Weights of a small transformer language model: vocabulary 50257, 80.7M parameters.
MLP neurons of a small language model. Each row is named by its layer, matrix (gate and up: input weights; down: output weights) and neuron, and shows model dimensions 208-335. Each number is 500 + 40 x the weight over its row's rms, rounded and kept within 0 to 999. Numbers have three digits each. A neuron's up and down rows have the sign that makes its largest values positive.
After each neuron's rows, "fires on" lists the tokens most often at its 100 highest values on Wikipedia text that the model never trained on.

L7.gate857:516482534499510497438507527526474459543522433534525486485523464487481495457503570554481475521484542482512558551469597484508531488511402594468446478475519552503590517473517478496475485520549430501494468464553525529534474503454525457464519458400561510487556548546476498444535480521521472558484489544483499451539500482452427522459475517443475420511512464524465452493530527467454467440493
L7.up857:431449480499494527485485463479512484454453472499492452523436440492446486527528535481550575523488554507484490486496555470522534492431453574560506502539520484548503437511529505461479516606534505471496540482442540556481473534510490570418522530575532515600574546511467510505541447562459569483473573519452508499463501447462563460480584457455548407428515456510535496479429480491495475570418
L7.down857:527488503421457452497519493477448486467475436540529492534511445442446466561530473550539505498525457470469445485494561413511493567517429477484528514543492454465522500511537432561519602524512574464441498498565452492492550408554539546440460503526567535465511492557501477463473497572535457490494445481445427534562530539501478508442446462528513520485484525509460475513510535430499482474401
fires on: " |", "===", " ", " (", " |\n\n", " for"

L7.gate883:516470440377466459536517516504499490502473537475535487497565492540421455527469447527454560518511528530496432518546559508523475473424525444500485506605443458495550511521479506488545550462533517522492449513468447444603536489471530483488496517541551471475457477433543447484422508507496453466479534460530502422553508459515542537473508468468511455604518482454457507464463438478514496497447
L7.up883:535494522571477459468519486430544480543431504495520460521501476549453523494445479509443504520543452588499537445474485553536479506476499496434590503495442474533557494452460512435546529527472487419500526527482489498497503488450511495574501497470505506491476482492488489467486501482521523510476475537595540451491522466543435500447531462518567568539436515472441636411460490506587449515512
L7.down883:511474600479554550502530513529489491472564498581460489475474502426509547499436510514508475470425503456492573463562503496512559524543550515506481525445518473523452514514492527528512446529464455523492601440559545500411567531402515559476489450481329578495460464483501591509593510604532499565585481505408467545596461541521536526489483599486496524459456560546480451534476436464477475500524
fires on: " ", " to", ".", " |"

L7.gate1044:483544475455507538546474503469452515526509473434462442485445464454499487430502493483494512546424525492509503503464507415525532476465481419519583485512582526501482441471469541487486541494482539512511479541567487588531532421543569521517524525427468507530624469453430543523515458480501520461526463514555472457447500499521496512526574470517492482536460487456522531525475456439589505462570
L7.up1044:537480488490419551488533541501465517601510512482530490524565481456526499466532487398479503489491517530454477454516517453534555484469550407477529448464520499460463482510482465506442524491475533546480465484509492500546488418583522509467445568442495550539501539474489497548491484499502521544517469457433535425519498498458511514481483469477473469449485556494547497512517500450613494433488
L7.down1044:560446517497392451541449498548513524502544454469546484512505462566489468470481519502380506513598452516534455491461518460482532483491473470403505548512462480463420456561454491498494568498505594510496479438445502563540475465499561533517485547527508506547477517465512455510546529548502519542443498492514489472543471524414486533471472550492525547478510447501452554492552497546526557488547
fires on: "-", " -", " —", " in", " was", " –"

L3.gate29:495591507471493510508463517537494509547482493452489523502468470552448492496412422449487525512474481500495495433518532533511409521583495467482524508472538490482507479519517419512492514484551466531483543441439557488485402497432513432520468584519534516504514459523475474498536477490499493478481565493506518467487497551491417560512511473563493374556484450580489514504420507446478507415504
L3.up29:396552526468499573539602461498478510519485545498491462507496544527473477509563471465552480452566381485581525565446442461469501438498482474491502500449530475469494510556510482483545492481540519488532522488432473461506487480537522505502561503526524505520493487479530578468462550477454484494451452487507517503536457485516471465543497515455499480488405469523462531447473564549470502580492
L3.down29:483502481494491487499475508567507455571476472485501556441524496500482558500538486464501491510527539517480442475509472509480482538535487508521557476487504465488540517457496453466455503495451522483486456507502546504440406531480421481455542539543546521509515515526367551408584469431495528581507514501527485540457445473516445552473547570512543463536592444496532506497444498448558525480469
fires on: "\n\n", "-", " chief", "\n", " Faculty", " under"

L7.gate1272:512468453555498532580543482472537466554541464460493482472545409456524467547553475547498472520537478530495522427519556400591552504487496491486535481547501490422531506458526550446506527459490563492491507532521515547529534458555411526542475563448539507479469497519498538534483463451513475508513447569497533488510506490475486503526565552502472543522478470488462553447467466541435547543470
L7.up1272:528569488550475542550420449510506451543448532425473499511496558505514503518513573510483443528563515523510554474477526474486522506476548495502561548495516505399497503518487539435514504486463492436488504535510506541533540494507466571537444516530495493467519502469502428522494526492462502509459513446486507533466502488500547435556535474487420524611572509430486518543476475500510498553584
L7.down1272:485437511512508492467473439560501465423492558536538535555578508542484599509421517567500375555491485541516514487434515550478392477519470583471464527440524474527488480455463554595494437551498523524513516561541473524461444484508521435493527441521499538487542545501496534466469443553433534473544509429492558524475500523486517497531420521445450520512512542616457451527569532456561423487536
fires on: " |", " ", ")", " politician"

L8.gate408:468529516459499478445527575514526439502530510517504495551403419476506484595419513486509516465502546500464474482509438545505500526525599566552418484574521440503486493523465503520528522476482530497532483510488555448519420467439454524508475441531529532514486465526474495471588418593530483482470480442510439486497534543496497505588502527534507485470504504519414591548450561520415479553544
L8.up408:524526461427444507467489447582517498509527498518451465549526515506457517605517546471559519437475544489501439521562424521499463431551499458506512522559483483505517472492498501518435543475536415556521515586466568516501488439522506503520479553409557503472494460457515509609447488470501479413519580532458425482461464498438512470474474536490435504514472489449500528452528501481492551504542
L8.down408:478493577485448515515511532415516521525550464486507481508516494542480533451482463525535503455543528448499526511520548473435509536514506529550482480523511422438533516484392502544525488479497480497437506579509548476547461422507500558505488550511545508463542526498488525537514533468507446541338544513538559469466504523530493467528536520494531515469533472446457455537508519459498505551506
fires on: " (", ",", " and"

L7.gate562:494465476463546455497493504466470536457495485523434465564434455452482486549466429483495516544533461503537506481535517480512516497526514494484480567596501450492500429380450493533567495567475506474502461495508431507581525503550446494442528488475453509490539461447511461523542464498517455492484545575562520499598552422572464535515546476596541448473507473511438589496507443519451495427512
L7.up562:542555532470551486492482516499520486505483441532469412514551543470544532471472423513487505465565489553519509549429516553491518576389510491514470536520480511508461466460421520534488440509487465482459490508515394482535570579445522475524484456430463507513533469461493386552534474541464455486528506506510550518491518546465491424523541481540559529507484488468505515461538473528516578458469
L7.down562:495508479486500508529534520544520544526501491532492439474522487502470557434497485538476460463491481553457456494490510535557552534400417455546497486498496546507467471452512494496546512459514490576447511504490444458514501500505556568520516474395534643575529555520516483551601483481464450517519440474440521475508470520523525463561511509498538550523502470523528503497545489525509523508474
fires on: " \"", " |", "-", "."

L7.gate1239:449516503473498464508490517522524500554512520545505511487519451498497485547498494466531464512581476536540512552465515450515565474557538416450514518470528496453523541516523526471465491548534486482580400521553501495461515440515508555443471523486527467586481561434479525493481501506490432512513452566433428478442438492472539443458444515445504486523575469506493516470521526466505460437572
L7.up1239:544501507511502489468546538552582541441439416487523519503476569572488532483481451418464522473516511505451493592396554540510570540559525550409464508500502494544526510515429560554508499430506514480522464460459499510502542495469525465565526462483453526547438435473477510489545430488512512493498504530539476406502527536563431506473490487553621491529567519550481587500554536521481508502576
L7.down1239:504427472500489533565439558532583447512496510553485449467485490460492511537527533500504461524482448506496544452499464434545471546522545462545474472433558524450509497467496488446517527521488484539482473484529518433558487518469466468537533498474484413560524589500521507492466496483510422593576506489547512487464461475508476468446476441492534548537486503459485527485545460419534529496565
fires on: " of", " for", " in", " is", " received"

L8.gate1151:484472415469486439485496557556486456575527496487566524542453432463490498543462440470577470573479509475515458495445508411538542504539535460467504477538492507485568461518562545421458532547441534471469464553505492585496532448504434525501484511514517468523532511510470543477488449474527467469535567469477458487471505497557484488440502556476428466562463535535501516509445485542468528489540
L8.up1151:513474533496511491463554537502468538532530498503516500505521532447411524528542525506529440495525453510446564523540510508553457469520540475472539515523618561521607436492514511493484488529484498498521491519491470484532572502525484615512475526486574545478460565510518505481506480472453541500479494482458477454508452456479403506498513510492434512478502484508556447482511490556471528459517
L8.down1151:471482505397434506473494488474524522518464523498494520443516473427473430514559500539551381577498500554476500397430494504503550445532462541535473538540545460520512504501532388448422473532449549529471448559548501506516470474522520503485491498559523439545522536487487483532575476547463453513451515477470476521439526420522523440493516489504494502535428511513552509445535482519531542481512
fires on: " |", " (", "-"

L3.gate828:456545499460429552517561407471447522541572570523495528521481462469517461486430482523471577522506518416555547457482523488546569512466512521465501441548500464531490483467432474482436537551525487509480489472442469472496525513523481500528422512481566508601467549469503506501528527486575484472444505512543476401556484535473517432457511494538514501526508401525497483406513485525492530447499
L3.up828:488455499536518488503453471422445549484511513553531476517504469468474525509436498529522539586534494356379473462473561479505441574450505521438429478435502504502492527445445533533501486558480516520403438558469491494462491526484427483481484433444464525444525498557428473546536513528583461467496550470616450531483461480500493479489562532527514525481547516525502440423510579471520488528455
L3.down828:547507443503584466474530543505509452424524455496543513531517494519530516459511428547455472452525499467432465545463522518461580499571552598471403502445517563517559547437521541487540530507442487482519527497509470536518466506506584467483475510516448501493520447477568535536480487522533501489433570513512445495542504495497528476504527531499529560527517489473431485546527503439520436493522
fires on: ";", " ", ":", "\n\n", ");", "9"

L7.gate1034:462517433559496481482468553545441500480479508502490517579488485471553481576518517578448483581533427445491581530501541479537509487582462527481525558494549433480508532494461483494562469536540562471541515469420490519527534577487463406424530539482480476549441495503440556533490533535534484422489561493478493464465503502465458505538541560495447508463496504533572522522496546494457555474507
L7.up1034:528477522528549551485524518583478512463483530466442483467523491505414530561455500532480369600507477405418618467469506515599483480516507505534493497467659514493511496500541519462479445565555562459479538471571538488500501550538558447499511456487512511528506477512606499520480475486514538485557495491477555537520494560464466487575514524550526540467433481525540474526527485528447474482483
L7.down1034:517426569587561467501527462541494470461471483470489459451452503581514542544564518488515497493490565539417527502500521608499527456527574525551462510495508495516474419495567499474546543542593543532516502490505489487480512447526583479485456437518479487468489503518498444492530485520475491550499356450517483570505498471500454534462512522597528528499489534469499493447492472515497541494457
fires on: " |", " ", "2", " at", "3"

L3.gate1052:470495507583571508477430551499488559487442506423545476580591416461454535587542490513506551518492487486552526495559478486540532489516545524465541461570504464563495471477421483496540521471527598471496526483557479493556552448517503557550538497498519535571524445554540530535438467496502549560510492513524532469587551469482494528552525554519511448458563503489562544467531537479515465464504
L3.up1052:517556477497514475525484535537500405491511554473481523541572479502424488537465464524493497493526419440502497519511511505532483504458515432541463511476437475510503463458514484532573507469608508431488502431440462486469519440498532460564531484529506502500509531475536476483445580496454425479510473456428478483526532510506560534531529506430509506481399558516468493497493478509556465515519
L3.down1052:445585558489453499464506510488549578389548464474527551453521532489492413448489478490487531522495524496527495482448494545468465516500522471491533499434514541439461500537536471473475468469508512529454459530431517508550396560459489472531520499490517608483506438475515497542510533484507554475499506510521549517486521522544545585480463541480506415538541468527478481458428504479485502534523
fires on: " the", " at", "46", " most", "50", " |"

L8.gate1321:531501538483499432486493491489534562515515485488488564445520471471549499501555483483555505540528506575604450525467471491569469552466477549487529484489451421523566441524580496568525464506493509444486378497546495458534500475488480515498480539522534464478479537511500444494474566557530464497533440440497527509509491508503507513549541498471543478465515517499533486480420555591553541513429
L8.up1321:575534461506555534549546498509450525539469490502500407506512496436548474583523524518525518489559500548558433570512439472530467485506510521450551487426470450451510479424478527467507493459433494503462473537529458518459482548512468552508496497516477484433465476475467544524498496547591480525462504510475533504486485458546528446485503500465558587465447453448494488491495479541505485485414
L8.down1321:570494530499530453478493502538413452496485522490568459530467531490562413476523502493407508466474569444504494529495456508590520551594518500533493552446505511532512528463526537474524481495536383470538514496499530495560551568445550532545490506523456504535445526505457525460572536481512490436571503489541498517459496537463471514516524519444497445539516515510492533489516464472541474429520
fires on: " |", " was", " ", " be", ":"

L3.gate170:440495512521465484512517560546465458512503529554505465528514481469480475559497427530506471447507597519437540565551497440482542518492510513512499535470518473497492454409587519485544491593495465512488506463497512537525444476525553519474489484516490488402507484439490576560581474541428484490509539483461479519510500466454471534533540524471450538567451486436472503463420494456533453510553
L3.up170:462615473562494480498465466501443511564523518485581569543531410515426540514490519533516480493474498512585529521498504475501498464551536544579483569526484436494542482443474520508541578500529516476507520448472465464553499477496523514469492571511469466532554459461497536484537532464458472513452533444503443491513487524527490496536493557463489560492484456527410437510469564479560565486438
L3.down170:528528536562558523539544503438457417514444525492527500502521499461478560527507495401469575552510460430481447465515550516437450490556531531459575516543464436516527509577500422496576481576560495487548477461525432487492616533487506475510494497450455395517475483533485547422503534501498511440449508454497522488474504442455454565512462531546522455503501474489489507488513450535510494515479
fires on: " ", " ("

L3.gate1202:487484485525517472544525487534551481532433553439524432502481506472558477516530482477435602561486551512492534539503488514591571527414450530419464456538522544554502515513519556504535442523550504479562461515504510509486576545572493438453456458487554478456533611485492496535488480562455521482526465529525499509545541499513531482545521551491519440499504524477550479541514528456513472474508
L3.up1202:490509493498514538519518513445513469447526518547492529441483540497418458491528507488488475476495502438500500523531440581509526504536462498526458477469412530507525493508535504581551550513442512443438439462457393529450524532463515522493553455491513488484531446469561465461547458438431498542498563455556441509483545511498541498488519448520523622538533550534530526470493484530487508503484
L3.down1202:415440471512502507455499495539435465529475467464450510534543482509518467473534501574582501384611473449516485482461463497497528494492509524473499527461543546438461484565486621575558522476480602528495518556541442585582560477573504578536475531506572467482520541525512522574493459577560558495469579454509560494527451547496568524509416496412520440479542480473511464516513500455491503480489
fires on: "0", "1", "3", "2", " school"

L8.gate1129:482509423504475466485489529528411458544554490428474554495437468481508550516550509511453543525451515508549491464459499461552508478513420527434480535501473477547518512475481505509565503504441564487483467574517535569542527555516491486588422469475472506471454500558542504443511511490505537521510501548458454506617518509481522479533433465497597442482545532569475563510532480465586538500536
L8.up1129:569471467460480455537485456523499478547513513424554542450517458497482488478509491484477550492437447532540460488556485485517446520494466473514557522456497506478583504508534418473436474438527550499508473558471515517426484537473482528543546540514589474438445543583555503518477563434525501556515545480465475515586518490477496545490464559459522507477490482518521511387481538558587468493548
L8.down1129:520561518436504530524493485463508513516462553497478532426534528496547447485521510538438469489407437480491527469512448548519463525488439458502534520490447473492499488499486468479488496477580513463497524534467432479456510475471502457515536518475531556435532490494516605606520564462541513577507487371529477480463501515526495544494483477423517424497459473527471612507503563543550433477577
fires on: " as", " |", " was"

L7.gate1263:445482470501483533461527455530527504479478571542461484555453449478509474551466462436510501497520487530481523467590527485430448522477572599439529466495480449523427531532487517555560497527482524481541410534476541428451512528508536462493416478470534475490528446453491507605516490508475406440492478525477504494554495502452470498560502510477511491559561410483518502503449558515512568472515
L7.up1263:463471481518535519465473481465535537519486505449528568454529494604511465477472496491398452558437510447634456496478518477536529462429495488454518543527574491581474531518489579477559472514499473533510492562500540507502490471485572510407447495590539457524449484452427519575446534482465510491483495489461429478494536499480500493543511605504479549475484615499503510467501478495532566453541
L7.down1263:506524521486483505505528553471487485487539508536503460524462442498521511553461421411501470367563477532504443450540487474485450556497568512562478506499581511532514517399437501523464514466501451593565476473435560454400450494523506443471490493519556590472469534527546511492580532530560474586542509471507522485504463470498528457550506503492542450423457509512452510511473502438463447496487
fires on: " (", " –", "—", ";"

L2.gate725:552461537512452463436544534471479507418570464490417464525523463428489569485448482440535490509526531521538450361498507453462510492469534523508570484511506474518556516491490485532483471564555490551481443537499528472485531514474426538544479419398507494487456535505567401439562520478514481503481526545556495501546483493555526409524458519474525474483587530539459493477500473491473536560545
L2.up725:455509507445455506604513571502485530615478569510456549544537458556475467494505474542496485510487499492518505536446454572550474516494461538529428499539479535489487490523506439555520438545509485479528497455519505512514420477553537488561539554535563547475441561481550583526504464521540521513542462418436452533491526494414506489504478507588536489509456497486562511526479464593505471513428
L2.down725:505537466442495513507486539567530534505427558513445522505507514533551437516462466557394517506492444526516566591465495537562517529516533549549468498485498511475523597554509538515523446496489517452506492480550513482548421462479549452488525471540516470494460509511473583526578480519424539518527503517503507528482463569492489512554511471438460445550475465562543508579469521540466532451486
fires on: " L", "5", " |", "0"

L8.gate975:542530529538448508534459494465485505488556486555517469501479513546586501547454436539517451511507499505540469532559490530523493530482539628454553432538583464575555514463544512495493503520533515491580456516529525510501492456486470479556425531489491539510438526500463487504473420467470481512547528484554488451573510476507576553540516461473538504458533483484501585535540460440491530476521
L8.up975:569514475524493552476569515509508506486504486553504463506503533482432490555504352499502544555483474510440542472482534560460407469535535475520614542449471476533481560492466573510430523482495479596470544436542529508492538517534483433536573526456547493423483421538440486557497516432557524538466534452460500500487481525417536581522470547525404490506494538487552506452436431530521556357539
L8.down975:483447524472485545498568528476560511519531504437483481478498451521486522523491506436437476455537496496471442494508515460570574507431504597547447450437462445495430481449607456495538492463503508512524527472489500504486494539466524493445364536528480474569454446499530531571518579483484527492382481491469475501468455493484532500625451533472506564446545475489504521517520492505430538564532
fires on: " the", ",", " and"

L7.gate697:545506552555496478446525518495428519484508466545547418558501455461556489566493519453476432516523525489556519533494538464562519492545527528433471506531600501505522473484499557529518499482428512453513482461551514556477479504504421449397498426438481518507530456511499582506543452557493434464503520476431453497466508489495489562473522449513601549501532461544508480482533443488396597474498
L7.up697:518504500539510452405552540551463561399551514591555450503521509487494536558513515473531494492476524491500475437501546578546470532495503525439460519410521442526466488470454486523519552476453468512555498520499426521496517506576481421523440482484545605436527451465548545476507500508587504533443512512491466498484509531508510502503466420525484562423506481566581495477572461499463562468515
L7.down697:538479440496518476460497469453553464462551542494484498468501500552446522566521513517476562526532592479484488426528484531455504485488486472549560475408464496473528578567553478533558523435486485548486482520427472474520482518453547512559465553494550518509473428503526452471543483510493521501410546545554509538448563540427432430518525525427458443497502548448552560456524476503454474490541
fires on: ",", " It", " became", ".", "–", "2"

L7.gate663:574466471391474471506499460506488508495535468544481505468522448588469516531583434428495495492514528485561492488457540503565573530523477466463522400422538528500521529549508529442541470564492559507416476420595526516499507457518476545432533457521548499482486548479530516501470516487549450629532416568486524520505514554529465473436428485443510446479504492528470522514546554447437507475459
L7.up663:470482493574465551492417468517535478475433474561490500534517476480569523449428496354483457442536497523578408502502488489503508501505492420534474432467534549512494570479490486437496537539524509572448443471473398549534470504494496569465560489573507487549543455486416534549422561518531512554551549556524517534534491528481491437466445521505542470498525558540464489510512484433487531483458
L7.down663:500518505500518463479496481491478531509491498477521421514516533527508514517510525430526432490483542525460558511489458492510489536436591520584492525582480488549531498478512526515493474479507451503511548506469494507553494505515438445488500493545473660506560404461496487528465449470485470414442538506503478573604427538534560467501584508493522468482424606449479461530522433541523457478501
fires on: " ", ",", " head", " a"

L7.gate985:469562495506438574536538489508537495544525444469485386515514541512506492458445452484475505468447453532545543370457497532489475456417553558455534498457489539507470535501535528518490510527471521525491473437446527427572494501586490420514450450419484471512497474448479514506511478557468469440455513512454488483561478572534528519485567571522529506458475446463474508445482579521449551459511
L7.up985:522564493499456537544542452436552559508452460481470438528511472542498484453434501490498511505503510466470458418527531533538464463429562574549527514468502516524502480443500454529436478462547527485466458457411502495510475473599507514475468418457457460446563465450543541492497502522493513472452494453496488509531489511497516459535588550457508482537471468498442554436441540497460488481471
L7.down985:508497479487457501505461530447520516540444490535468490472508422518560546488509481498536494586531488489459481492564488499502528493469531471509470513544471480449545428516511485550499398463498472495559493514501426587469486614525453451481470457511468504542614464512490425536544546493502538478433478496577555497442487500512454485534542499482475473520542424522521578503492537558484502478462
fires on: ",", " and", ".", " who", " However", " to"

L8.gate723:457538506482525498544518566523483427500499518451485484485473474475553492579555453520488534459476453467501467545503537576494515398440457505491407495481508514552488547520497514494536467473479506519499504400462475482524499464574473486459492476560538478483544533497448500460585425551456560535496508549513526441508484530481521474476564429521506508476545519453422539412562504553479529500511
L8.up723:577624550560566507519480435540535498453487484505510488566495470515483565551559449486496515522538510528456513463440490554572434544437527544503495505428507509516471532490519547513569459511509466427496547474538501516477506550580518498556482501488492513474588507494520484531447473515504472475524498496490487532506365546477582495501490488476538541560540500498493472491599500542459474521454
L8.down723:429446559522506539529505518558555565491449512527512489475555484466473533569384500573551520512536491446506494532447519491518461520475517482452495537506504510469554417504477530471558559457537543493513490532544487461458572499514474589535433496494514500423510482511471454494508498452441452506510553460532533532481512489497551476520498418513526427485487440503478514507516410519454513514536
fires on: " States", ".", "3", "0"

L3.gate833:447500565486473501491517465519460547507504444600477504466472476548487424505506541586542508587451527517478479519519510482405492488506438516544491490539586466576482469420510523486497486531547478564457589473511535476497453578578479485465472513524543497514475504477507463520524524545458545489525492519467475495500482544499514487450487520469484474542386438481515479524500524477460505504538
L3.up833:487455512488477542506545473435475465577525540530443537435528550531401502501469527540485533481440526487567452505482537521536548482516489517530443478525556464533542419427484503560562500504527525499502529461527538504492495490527520474498514503569540547494460504498538506539523542549473540463520531514466488490536523466507515422509536443490460458515474466456491520491445524525424456501472
L3.down833:565458451488490504503502518527511472512465484530517459543495433360523437492468450495497487535473478435516476508531484504464495448524476487519545495458482526474477460610569545440548435479514539528485506466540493565475575485401550546546498599465465475521512525543568468440534499466464525553507529496535398473411549518548502505497536524517548554480515474532459519476466515549519446504502
fires on: " ", " (", "7", ":"

L8.gate338:486522494476574474523546546484534546497508509491445572513463407559512487415539497469479537499458469513495495507451548504551536447475462491512418471501459506513555560473617507442537478539477495457557482480515506552493466479476485514512597481582431530491489513462476505433531436448482503517489427499485451447524498492507584612450446540485565375482581543563453514559501546486548441511537
L8.up338:526439444470542552474477531520508507536564512470436529378505504482516541521542514511451519458516492522486503575528523511486432528527531415506549502457520531528490511520501498480521453482503458461537500469397512515535479407526551574570522562510548470484494469551555531514487588439443532502463485542486486502469498557551534531502522508517575504461512521465562512478567536518610489552517
L8.down338:509491504438484456444478523493494537522509542556470477425494527527459455506468451506536496420479543411532483484510547468485429509530440490495507455483525582499469445553431514533486455506482485456459515480530481420496586505481495472533512518439527479500481541408462488539477497581507483527484552514570468530516522551460437416502480455514412420524479535444490531452459555529537510457520
fires on: " as", " was", " became", " been"

L7.gate109:499418498508517546499482442479469637469519510529458474524481524461501494524420419518441605498513467461537476496514488549503478601541515603482523454486480484469506515496499536488556517519454528488561444485496522482457476519558537492493531513543524491497536459492478504569433570437485474506521502575500462498513568496498449488522471504468494486519545448557531523513500508447441476448456
L7.up109:495496530550554487534497523452486530476501570522500517491601557468409477517454423497524519506517511429480415450459459482510471518489487543478474424465474524531496499470519528484550414502486530525559455564454590469464412454579491501474496506509517542502513482538443486457477528455497457517537470526566493494487537476495493577560514461464450517546510479504554532547555512482520547538505
L7.down109:524553552538525524556548539533534510520580529611520587493493484435474492483482500504530461458483529524508428558513535473513489486490423484488471493523402536574492495464474538596535469467480547504516469535492513595435519501487504501482531486502515608535474527509535527490547498493509543518492560431474470439490520438561531494499488529489503558540528546513528488457517552510487468561537
fires on: " (", ";", " and", " born", " &", ");"

L8.gate151:496534532537520575439525482459488565506519549495547499451467502527499432519525494564475548524459534452480523536479508450490593464520540539469446511535555501495547550517487467583447478501501477449525434443517518453560500442425532560528467479512522506590555441457454524438617475500518482495477519524526498547555504492515477394582557639419500485457552398499467513549511510476437427511495
L8.up151:520459516533521491483550507488559500462462520463539534398471495502522446476528474499539594427510510480468525612420524420520578563464568561452509543510488548546531488591533477469478526477504536569533510438535504494458471490524475602443443519561529503481494511529541440407556493433529546514504499520577447486501493507468513459492508487456542486429424424451497527531559501530474520508538
L8.down151:537411431507516434546479490455456498451459469520530497469488510499508531502485495442532537560482506472486462507569516556468560576480512465454420545468491565481519531480491526510531509509481520511553451467542466579517509502497483546513511516526459508533431461558464486534532542452570538574503492524487473480453464466540536563457415402504519459502530523505488551425497459564549449471474
fires on: ",", " of", " for", " in"

L7.gate958:521603480507458534484512547499557504445470526494510443476439490522554482503592452482433551474506439465512467473589507519550510479511480517511486483496580485513472540492497551561480479546542512580469447518528429426521482455555541475513515560546492458469447477486470483511436483457566426530436446490488538492515497477515456475509516488522520499521531529467553414456519486492495565491438
L7.up958:449458514518492462491518495482499490473515522531432523464525493494534459556492472523465521484458482470542538499463533525513550470483477477507477467515567459466487546474466498539505476570506428546487515530581489454533499491525519496542478616495496460470422496487524470505441474549490489496431484458559539482453509479573509544484482467577466524455433560559454472497504450542443542432474
L7.down958:507539510497465558488537492466549495446514494511520487431511464507499547445473437434457547434491455511514471533560463472584568512505569479499497533449544496496464538508562527544516544476560490535482473553440441453516424465584537463491498548462489620492499528490458533479561474475497533563449517520501529490543464516539493528554511519488484531503497485464507530480516532513412519507437
fires on: " \"", ":", " |\n", ",", " “"

L2.gate300:495522477509442511492513537590503549439524470472509463559438450494517511510534506463501470491397510466516485488516562448505594510539534508503478509487478527426546457514466581466445494560547485555523464582475571483466506438467436515437453500483523495509572539497489547454539417468547510465449482475547509450491447517500511471512518513468533491523449465463523447499549524485437524490514
L2.up300:486544483493476516484501475552515517501544470452520508538544457494480539413509540528505495538557477435438487416508483504533537502483489529514541494513486487512585399440486498521529542492525460549509575507470486509512469528475531508508526519564453509442512597568502467503510437492544540474512494562493540474531541402490509461525530500413522458582479458508537447498520499502495518464502
L2.down300:498450529468540463477517490528469456429572509543497603537478481451480507489523473473489475570497444428480467463551497479573574485508525514517516473544539488519465545459508503499508461520577427522507518513505557504520395475471447518478475548514493518525517504529470510479479420467501451443512424450543476418534452501528466403507434548526492486444468468485490408473503444472467504474519
fires on: " |"

L7.gate357:493559538477475512505576453507482470514561531538450505516556527531502431513552393492471482492477473475494470441533498558531556490433518439432441495458547477489495566489472511485534526567539541539511485512546439448535505475551446469490487524537574480596510489483443487502484499467506408484476418480504475453539494466494451487486497487543483525512474501533422493446515488530483496492415
L7.up357:480529521444440475491494435510514432509498528534520588488497498542544502572526557467506495461492460545559499483508527500497427453475581421459452523503465422505543643497432531558509456577538490542501482552489494457543498562549411490521545512510509451516483514515472449496445531519516438530389505475524490527478550563488463419398449431530500520528535491529496486461510551559476477534478
L7.down357:419528545518466510459505489523496482482498481525498561515475501440563507549472528432593512496470440587477509554513522560540445541456484512488466527473498484481503499529459527573483489503547486463543513540465477511516538588469476442454507511500457485477505472457521471466545473522546526507411542521497519489475528571480524501520529455479605480510475509492534519528515437501504468480490
fires on: ",", ":", " \""

L7.gate101:486568551515485534512573574532464461482522458501454430497482579491504535481446450427513533437514502519482513498568456549504511474457502472502520503498464480543457488521485541595517577565490463467465484446526520473480512459542461518529484487384498462399513475497490501521505482473534474473494456514494455424529469471534523469473525467495555427505557497510496525421558494509434531537502
L7.up101:520553532459480531526515421519579511511518422474461476529491493579471493517448487522507496517556548523542458467463531489487505455527524483509501436524579494574521461470570467481449535546531562513487528460566396534465450516483507552449528412470505536529584440496470472467533519504552448437504399484547522540492561459535473501500503446481544473559548476557461516478506538445479476534572
L7.down101:491562455546511490459504483481527466500608480542443541449443487551472497510483495472463506557538500498527488498512454525532424531479531557468525489418407516494464478494519530527468511467582502480538576504499494523497529560451476541453548497491482439419466546622543490540501496462507486479557514474449446496506465519547540474499575479472565551532454507522507514507532404503476533483492
fires on: " and", " with", " by", ".", " from"

L3.gate254:522514514499443525505545578507538508562566511429463498549471534502461407497470512477459477577531525459488501523495474474552512485536495398526486464486471499467467525485567513500460513465530458545491571450452471463579501519481467516488463473477498466533584561558516522472516463530541528472530514545563461469487611508520523504508525540484512415494478413536436549441500432494507506463469
L3.up254:434463543462492541428479513495533456449538544419530512509508503532469433456477397508470414504493472471514567472478478426480516493465463477465564500454484518484519540449512468470490451568532503469567472481549438570497467579504495507478481515551506460504460506602472538525527560424450495529526489459470506502474496473519522527556541502457457448513547483524461516465460559606520505520559
L3.down254:456471474516505521500454457482539488511543435520476581506589579466496415474487503454534507523476522436482464541415483454513454516515487417442579485443493530492502550485548430429508469488561505522483511498526499486485417510468512497462531489481536556516437542514423506509532544537433497533574577555521533529455500463488503504524549496505471467471480464483558529503495475491592530512505
fires on: "\n", ")\n", " under", ";\n", " as"